python train.py --n_layer=8 --head_dim=64 --activation="swiglu" --norm="rmsnorm" --positions="rope" --bias="none" --parallel_block=false --init_std_o=0.0 --init_std_down=0.0 --optimizer="muon_variant" --beta1=0.9 --warmup_steps=200 --schedule="wsd" --decay_shape="linear"
MLP neurons of a small language model. Each row is named by its layer, matrix (gate and up: input weights) and neuron, and shows model dimensions 64-159. Each number is 500 + 50 x the weight over its row's rms, rounded and kept within 0 to 999. Numbers have three digits each. A neuron's up and down rows have the sign that makes its largest values positive.
A block is one neuron, or neurons of one layer that tend to fire together. Before each block is what it responds to, as a language model described it from the Wikipedia text at the highest values.

Auxiliaries and relative pronouns that open a predicate right after a subject noun, pronoun or relative clause start, e.g. milk that had, which is, would have.
L3.gate11:404390479463444491560474474511435533566481489482574488489525606521477489462475536488578530432504493540495545542459483458467521500534502501471545511465588500524473518423542484507479499415408463512414596520420511454446433561611467423486532474494522484587435551519530546490530441458462464467
L3.up11:566547499448388476476481524575548550546546497552438509496538460467473453545452521474521507444489516509506526524464515444419515457396410463525488523529413432506470489417585479488469511548477581518455432434548536537399352513524549456526447506627503420450449551459443477545418481418536419538
L3.gate131:556458498497489579583594524574528503590584391509517571555490589524468506567486425510547477530492451498514554577549551556528512427496447598598523478452440498501466579420541528609499529426504434559445617365454444461526528470498417356495501581458491522445446450525440479527475465478535553553
L3.up131:514463501530418477444396532448481505459469580512540531531553638540470473538541494485561536478525452522511547564456515467510452454551530514495524529625442490475483588532497490573423457515490531594500460465414527587426499430482573543493481488421512567457458519437497470523547516492533476503
L3.gate139:532507601531471506504558435437474537516517424581547529560444586475507500572454527583492526565567592429478594459472563456508522574501597586583569431529524400487465561500551545515562489462498479539398532458548426518454496564514526514420469541407474528562371519547431569519468484495455576533
L3.up139:424478548497467507554500395450403558554553489605528546551533521416536564424557483423493491535471563509466489650495551558429477517517485533561652445437498495448423534520453452504535431463476439526458538519543498522564479531499496569491537530503520431608486464584518514537514385591582522549
L3.gate167:481398538476436611485509546509527503517442510494518484487493537453508548487520551410485475490522436496550581413495424496493461507493548497496448529595570419513420515449494437429520526530503561535440598414475482528505501594503460523557457621562548416576518512493409461518502481470457522455
L3.up167:456538502479404510477459388475526512503488520441476543455444414585510504551571376504514592456503494516513397494474450513474501477452543463491514600519465476465384507467528409513397533493454503548550502470482466614416406503461410452390476482549427499496523548513465454448579485490422471490
L3.gate178:442458542540511592508505503467505530394541555600495425521444506451473454567517535547547574447525495467490496589420545396547525487544522483456482477540504418479421506528474495523511430508425480547521524508487413496537466536474507517438573536465394494505477572440555501552536496472480491586
L3.up178:482450575472504474380497576496549430516590516424515444563566528485531492542455412540499426457560445502472532506516539405503462470509477543452482537598382438507472520570580497445493488423446582490511525410578499427472497482462557535507533589478500632531546522484468521484459415488485634533
L3.gate377:512526558437478400424503450534502496586446526551468541437582488563437546382570524541474575439531488495455479550532455472510501501443607581501525523478478552474507506485495529473466521555500399483493430454482572549554448457469560460475413499465528419448530533460454419445594526518468455545
L3.up377:466540439605545462402512459504508549534497590464572679538562521437517456409476470474456488472500539489497563456516524558557549553469513587412459517478544522552498464516593577439474554518512464477542463409559493512427452510461503461465462486494558588551498486502544386497456434514464583477
L3.gate388:425446465487468421584485491377552510464526453568396575610455495575496479526530525439604534539506525520562545506501539436491433463494500450557512560622489464512461489534461481541460508485445520490539428557475503556513447485638430578482450468497510515459525472490533553488441437415481404466
L3.up388:479593508501477506484480424475503446536518530574496519570472439413426450482513439607503489400469481516434506502465491525619544511411606504606464511580667553492511523510484527460549485544495502567497481430514465399580434619505550575503463467412481501461531474458480428483479491535449517524
L3.gate440:526609545471524575559535486489452515586557540480571455538464525518522443517522554406528394486565517540411462381596452570533481396556560552477463462487461503456363546490521490497557519506521464574496456417486394500526441514514511541516494367429561511557456577480490468488462599483540413574
L3.up440:525564536494499580551443598510387484612480491565504532569415526528378586469537648527543487447522530544540534441442466553532495455494475465518538439488495432518512513544523520546543494527420432559521457406604492479471489554523512556462491482538542548488495485470460591524554498462541469459

The "is"/"was" right after an article's subject and its dates in Wikipedia opening lines (e.g. "(1799 – 1883) was"); also "born", title colons, and "be" after can/may.
L3.gate23:471574563510496451464495506512557526440511529623360487485494519504548496441454536512469457459551556513516566459508476497475454473501415561440552468437523527531556568520457473461479556532613485462396577559442565374498465444435425481484540518502540394461511503464552475528444469541572463427
L3.up23:555530458503441499557475411490513436510450503470392560497537553488546482516492473532513501484443467446505609530419443523527460498483434522532487547416457513463474565583487490431524481499551463422413539509512490555484449461560581425430494543516546574448523519414443542552516502434464459520
L3.gate26:577556462443537536557489471502510506518498418487582573527501546504528548496502520475622506492536587433560483493522596586543427410447434499566500525589558523502507519508454533466539523446567476538475447392539520588416465538488490492454521485518661512566368568536468507487467403496449559394
L3.up26:395526450507537485469436488438562494540506513606500452442452519463559510514494463531530544518472433478630547538527600596554503453458477537444513430506548443560551498623541498468442490490582452545517489542544512550527578475436542447514516488523539456413620480516527409563452485490543450486
L3.gate39:429562512510563471516544528445491594519470406577510567438536529526417534482520542554498526421468562530523596518525516485570515392523535468495475506520525403538454468562451498484470512434510421409598425432490526449515494512474468551510567525526486442463478585461554475418434437532500515448
L3.up39:489463488423468456477542470451541471482512467523529447394539544545491510621478429516570425472473431543485509450506515586490425495476534404537531462566612456452440499600514571552498610569466590478532468459540456459554508522523576439483508447463478498446594483517529515532403493585515459405
L3.gate43:584544491536587498543480487478590408573387482503400403477405467540452577367518494526532511542533540501597548467541484510473577552490498484544594467555473574504497572532515473483570545457462485449556471523550487498508488504577582586508463510484568474482446445545479529476573523509473424496
L3.up43:560527494406388465488496495538541444491456624476400446487421447416520551458470525478510418451595440503625569487473451506501460477539528501541433494527505618427467592481470527566549448467497507566513386426567430537467540575489517613463439454587439382445535445608391489529516612536447510453
L3.gate285:539546560538518547502529415545546470598532462508517484564508509566462439436487508509475581487512442512641533522573556571508447512460563491504465486632455430554478460585477487445469526534546525559476414417544513534477452517395525536488472484514550488470494511555513549542440492474630481475
L3.up285:511505567488520482550589441545496486514479413471508590479582513486472464458402478474536465431486545564412441416576506514446505518484508463503505573418514461523458464543442430498564588478534494559528457443526432574478496475518378517488515529470519517530493555521524529520464612472436468508
L3.gate299:480572481479445470612451535447592503465476492573390487495437486506489452470494495509602531530470479508524436533534480347594529503566526558496454470565415557524506430513502555493529600446496549446551459544441467520537415456496546472398454511544538511471492524439487474506519488480465455454
L3.up299:545534600447514582536497485490424450438457439639484460523520623514558443453534521494545403512509413464542486541468482518502391457532547535474505558472429483552543504562438578511453542514443571468536541473463533588517544453555437504459545478482528391455532527430389491489585536512483538539
L3.gate397:471529590567581467558500446516545555464479476495506380502446387478479563548481488530540484455474530490460484505573424491548515420438521437540469478511510502562440522435460544434548460468517566520517564471515525504566579532488536513484472534495579501401487502447452541534526517416497550461
L3.up397:545448518557489477513490513522495539550496481627491496516461453469463557535468498469467433538600508397595460520466447549490531526558468587498620506528494512491516537404435491470533531415512545520453514445539561558445471453368430549479522499373459494556540536462517467490507531573469600527
L3.gate422:496463497385516518504488456517523570480446523532501546550448503556479624556429384517533549554498538567537449510505466481450567503486459428514401489515498444503470502451539495459560491493509550426606529587539535477392448506565501498475464503464467456509461439518520486487484528499488492585
L3.up422:466473510502499470577459420510545426537483466524523393517557592553433480414577493560475505541557488532455473630545493522502526482507446480498481542463422530546554479488486495509502502506513569438403470563496505538504446481527512558467539546454546484544583473482562458622423460503401510536

Relative pronouns that, which, who opening a clause right after a noun phrase, as in a career that began, a force which gives.
L4.gate388:408463544524413450478496522481478533527484478551474435483548507489526430461529486550358603476444485457464529425508539575534402436465571572512552519516539486467464547563461443497439487567465529406488490449478504537510472466489597420457551546463453528534430583569531524562491560480595528445
L4.up388:484576516639509487418516458538442568554551579469510449530418500482502506547477546550463541496417501512515475457445523473506495551452515566438583488444557393437461529400599642489434482426496496453462443488566593476527499533509537510450440442447451551504527555428484538527506464597566496547

Words partway through quoted song, book or episode titles and quoted speech, often prepositions or verbs, such as Back in, Arms Around, Break.
L5.gate0:604544500522479445524461529472534563554498413393508519469441420474417449517496605425406454468539520555500423456508492511517486548506411513368551490464520512513498484408535549543543381494427499464426479488491449488471526535485515454477422425459447539513560523499483498481521476489561534576
L5.up0:488603520597543533537454520574494441550532471440464437479465510564590483453532525492417486590526561559449494532479569488466513548399486531545429392561513480467473474457447513383541499487488462484529511573495520489595517589539500459568610516408502504497460544464413493534424518446496495391
L5.gate126:533482522572562407502575466577468525470516491485400492476496534488509561511506599540479527511483414456568484482527432507490537492558586490447519516461555548582483573477558511414508493491465501493409510576517477531564522513537514517491410567472564492532491561580429441464521446465490527539
L5.up126:529457491618433496487455497468451475491509515510517604402437552427521561486587514491513396496393464426526558498470505470550455483525615479533487492456540439606516489419543502448558476552492484439469531580485427451488461515567597491490390591453521527508439499554507497597486427499461527390
L5.gate128:527546456508560455455473506575494498547442575472449560445471492437481437495475437506504410495486494455535505424526589528507582550419543506496448400624443526617422491416523561525495508502494453524516523517486460406489480484496535533518485521441508438444457481448498507437557559461565516444
L5.up128:506481466588480366521515485538518372509538407499558544422550441526506489559452506459503438514505437490491382394453458494518523551491531462422417512406462475505460452517488470511549510513470491585590470505459480512490451482528597548421480555435508608503503532455510558455477463496535564484
L5.gate218:486546488576627464554538580420456488486484473483452478453438523401533472498520620538467446462522501537386427413609426469522594566526503490513454457465465528545556545478501501526549501564582576538543427587464449502519486582482533500589500567482515565549522517425438459518480528494535555582
L5.up218:535531611528437508449507428434523525482516517621514532526533360529486475443517525585494546466492501459539553551534549511536445468497525445483483500526580508510472545507525517518542503391645529480502465503548492516397436511522574485446523559498468405543526523513537535531510454529516383490
L5.gate376:537623531575461509505484519496521584501577396503525497508545456565542512424557474450475514522542555511490538504495546535377507482516462501527424483606479483538459538539502496518550579505515557521475515387502524505550492611459482489564474589517564505567451556491520555599598583534512389539
L5.up376:405574432568468405451414433482450502443594423519516453540497459559566541595483553461411414467566460464487462500574484428517494427485523468531492484505543502537438552497577579550408469473571504486513474535434589407472461478573573475556446444467521521547550499511505493511522563554497549549
L5.gate404:501528505542411545457480474485485609481495471532517415510512538441453555547537466569574514521535499517553511523388470581561578517510512496550481467554470551481536522539482542401521499557395574478465528461560498526514529537593588581601554438512482413425504501488487460471489529489452501470
L5.up404:382471494591528451522501446490472519474503417458503456440433430454506517412531525526546409474442524564519523459538487469418415483456512487426459510487510639473460527497491502466527498547385544438561434539528423428500497486476455569524499509495512416404509568472576593509492490535482519526
L5.gate423:441496579637483482433537513537509461480500531495495507488548495533497578552484536532505514449422547519471511537472456458548586513559496458467505459415449576512511511430483497527471558464369515493475496413464495578530521529486420567535527605447415487524468554583476528523479448463548444527
L5.up423:489544476543545473575551444484478577442459450423553507489478483526518443497549506540412427405488522468418503517413577506587467522394568523574396446478425445543390503447442549497534602428459501390585449542508388469463449480484453555515490482514548514475533538481525508478452460518616445562
L5.gate439:496576449524441581579561553454459501541496459555536490468514504554509429535492504519471510477553505531505549486484494587470507495482563435384438457462511478525446492469486563577624520478611502531617536520517455540524455559642553515574412563510564494456495498432567507469541505487541475369
L5.up439:577549530479476437473483547516519517517502525497498536463526590496473513535471536532480440432420511599516469555427488527424466539448523490523462550451538489531579584555490494526420502537479446511427568504492522370503570455507416515548458482573472478503496507530551447511527494494503455549

Auxiliaries like had, has, have, was right after a subject, especially before a past participle: "after Jacobs had died", "Karr has represented".
L5.gate22:434529550484509477402533468441513498467538535520491507556597467528558482544539553518539566516438560529416545543430538484392459526503486532570461479450566477506463523499543470518523585550520449480529519459512556477492496538526493523493439512462554582444497444483557489477566506472506567503
L5.up22:455426555421488486482600505452587586467631531537490578459534479537513509534505487380593549560522459447490565543507498434497499651456464505536476416426498529503454508557519352544447551487476539545463488505458508538500490510460561484519529493436516490490504517493513518515526515584464487572
L5.gate58:494563506428564511533476508462470438502527420521440538459561484501522521529582578433514413473460452488543495594437561485522491500492413633482450519523416424519435450497528490488497577578474535448523525482505420498438465502465517450458453544452539435620489489460507499560477471545503510520
L5.up58:502432485512566485479489433547528471474530567586502533588466451389489523533546435500602566496526518587425574513526483566431488500540485572539500500427528547458470438527510489546498544488489550410527561444431410413495515483511503516524526429516490550504523529685426535488670455508509438503
L5.gate168:558565542533468486569433619455508482530536524455498524595513600473515529472544567492465437487463533575525408459542628489523570537501648491443436435535505480442532533439518565479532461423451526518447522482419501494477622484527420414516457423472509578454548436514448475482446594561491559447
L5.up168:426347505560553597527568430510564517464432511447550537428603525523470513526503472391588457567427492542435519515497504433486536441451496428512386555430495511548468510541527481516386389431477463483550526460479515509475567519527427409458587498522580552570424447480486490495552524442498471458
L5.gate245:586466501516432434532476493516569509539546510537467534464470489485476486450572477442440482575547551632449449500624526573613490474433500537480510586485491419551480418545513445455401561507484484471541476583535514500482433506454482473572527397509505456572504590567479485516496557493533489505
L5.up245:450496398522533520497561535599441537493482390507475581487495571486436519543480556483448491441511403573529414462586500519383504460503453531477434478574483446505468517465468514563522561518503512534650544530512535506502628523436496578545589490534391403483445528501577496523580534546438479419
L5.gate388:465515520529433498415545482432591522464484444497457549536538516517471420436550478498463494466494518562449539577477552519511484512600480520551426537539545473561468483428521543524524522456421477390419491450441402525552362530494402502442531488514522481648498540459406536493606471471458428436
L5.up388:532477528515557455646476441496562528492429509512515550457529427495433501487586478434504508549546382453571512454424486542441454416486496509550599588491477431506387516495377577533438521454537623551505541524462483579549504495554591482593553511513464473480515492532573432512502581548450602557
L5.gate414:472485515502500474496447443470513436436567484579446486512450460567480519486500509572504529583474559547442509476383531443461390455491508551499462524401477501562495513527507478618441457556517539458526490433471570577524536529529506484461488477439385508562503544528513567424448527444541501534
L5.up414:543444503472497428539507515552450545453478563551496506530460481463506424502511522603509570506477483457518536379463501506467506502406489534515516465541527508540502455441548475437561534560492465495507515537477422533541476565460536523499607476641517495514505509502524491480516473512475498486
L5.gate429:536594536544542460505489567471506551526534506449501529499532479419387506546557516494541523557508433572398575518485530529512485543485475535439446496568497467515494505500448404517542515483483495526426477436453465493470503460586469438482577514477491428568431491489401461537563488508467518572
L5.up429:515533469460419360529556481517476492460478474519435485490561515444485454513591509493499446402585558551491598517549541495473515507430511429478485332451499548541430516473586520548560526627468493514529504518422511478535498486515504520501482454511496507483429528540496489549516539464515566441
L5.gate434:432498512495608551467549567561495506506599502515619498470561433478479452436522599495487469512520549605529467534460535562473485546606523545450576542524532475513515561624440499424503526472572524492420440537496471458419540559556474464490498506516434494498529470537513409512537564554442535522
L5.up434:509567516567623492511458485481469535465469504499415464492445517497550507574535549535485515467531538465524508466569480538521520543479550458472495578551565444488421406478482667434458432467447494503559416485594496520438418430569535451528475441560560463529511463556512508550376533500384550453

Small function words or apostrophes inside multiword proper names and titles, as in Walk of Life, Lord of the Rings, and Track & Field.
L3.gate17:566460527532510465518482559574595557423411472478541455527519633509457525477473429539526480583565559519547442554521498525571495468584506465494436512511487574472567574498486438383452571487510498559461405483464561523429501509551549567487413479415650483495460551510499440498488434539463491524
L3.up17:413461551439520445425491586559558457460437462459530563480513492497475523562455463504477482498553497469453479425477543364495564546509465525565430532547492595557492506474501543512456542455465560505487483561553396519483502573462543499477507532542465482479593451548453532416502522523520448557
L3.gate75:473491523521472506527521475447558538498444538506520455428556509565424583606526468457585576528461464473457525502452561500492494465548495482587478469399508424526522555485398435477442572488551545479478528531532558392535489462491575465495450504540486465462496519466461518397483538503534454602
L3.up75:431489514511442491493579528560444423512414528557582485545536561527552445509601549511530501566480583517478533543434508461440570466424443520473475505454475473521610428549539453515477431567540492549479496397553564520375489498464568495471538443588434479533520475460414600430564443513471393544
L3.gate151:452518435439401447498565564616501479543447523507520521415506459576500631457552446441555548481470529477556483488472561474567534554530408501458486482513579543528565487421428585430460541494495521500466476557582585462402572539507472527402520533528509426544490416409517503520485460543472415384
L3.up151:447529515481534478505505488492473417567551538453502568525537583525546542487465462505510510466459472590453538462482484602405576448564439504438489534517524571510527471477565543461540468555528477476426508433543489547531558473446392472460454534557501559444501519442432507481502470418562514523
L3.gate181:529513492500526486524428537599575517521515454440529514498490548531520551486608490534542456481537499489450524517378561538488517562443530486461495508559479526510517556550515590407472506501521500540444491622461503532407496538549587516529476433540515523441504463557410575498532522478556535477
L3.up181:546558498526520550596507401553471466428390446513464442562500482534457477600538515424491540464576507559502447562496567497461501555464452489434475464501502589541588544613468523481427573596483509524522486574559462597438503494488421482537519497428571506434500515482461588516458491476475337455
L3.gate218:489516437481386501512442500397485478472513387515524439400469515535475469517412514542403484553450420444521496496485506551436511565513425466423503493555466532511506493522391504464482481537511438510443471571552513563461526521546511576564436368456462480498521432504570408489508482568408454514
L3.up218:453455566473480439489516513495505590478422383507486537523389496565583508408529456490485443466516492494420515501559556458522471491471491512479538536521534562510391464518569618417449487479536490533563472479482475505490459407626489458470429475474420519514501536447474459522501516525609466514
L3.gate317:424503539454458478505480499524466410488380443484471540467449453518485545502505483491544466521488478432548572523466486495433483431451439461448489456502473512522579509495426527497427486514547583468555480496520523528461505534511451512466546472589598485411520517532479518548466542480514500514
L3.up317:598462488508535538395504489545548475515510500450600525520469551478549540552429517605520531539507606504498537560423512623490483448552540488582511505506578468536568483471468476470452499492566422491627501544509512534450468475486617474515540525409521426553455476589473457491418475543532547536
L3.gate361:493491579563522537481543544503531475507387488549443489500526595439570495528515395484524511472512541487489503543511602522438379548515443518468457520580519542516524575564492504489463507500569515470645553504452498525543424546428623473427448580434524483585495519520488454519532421550600468410
L3.up361:494484488487410479440465494492393455513457436545619487393460542569502509502569499497538528566551494492499461424512555407529535620553560413467467489464475502477457408490494420555511404514544530512521471552532402467553493546449478447492476523478405488559419552552561549485510513478492501570
L3.gate421:577497499482492563446456496544502494422440538533508438532472511543474455476485448490541510513497531447501435499408564471499521559513484446515558537526518509547458516437515488475520539541571490555564474407512514545456508504517567497424539591411471529494500450463415532473472487520526526498
L3.up421:425461570526520455508461500552469581516466558500484512511618551412503608470475484530522435504458527503500432429483565461447446489573544504443555516516496519558468431522545555447552483478541480500532431485448510509484462516555467598489459555447478552547443400518511537440479465556463493506

Mainly is or was right after a name's closing birth-date parenthesis in Wikipedia lead sentences (born 1965) is; also commas after birth dates and table separators.
L4.gate100:437496470551632525509454476488537502491563530472515422461450526593471355521405437593518538538509528466544449549627530405601566473499447487514533479514541420610592482542482441472486479484438535522459437530620538495479452561364514502578465406483462549442592482448570573502495477572555586513
L4.up100:461531444557450446581603518537385543488444447535527443590482524590527338478546517535565485486539529536446518432436548410532417510469426493522438490565441396530508472472556538513474519513491526441514446502524458437519488485489424505525512574468478551440468511505566504579433426454545524434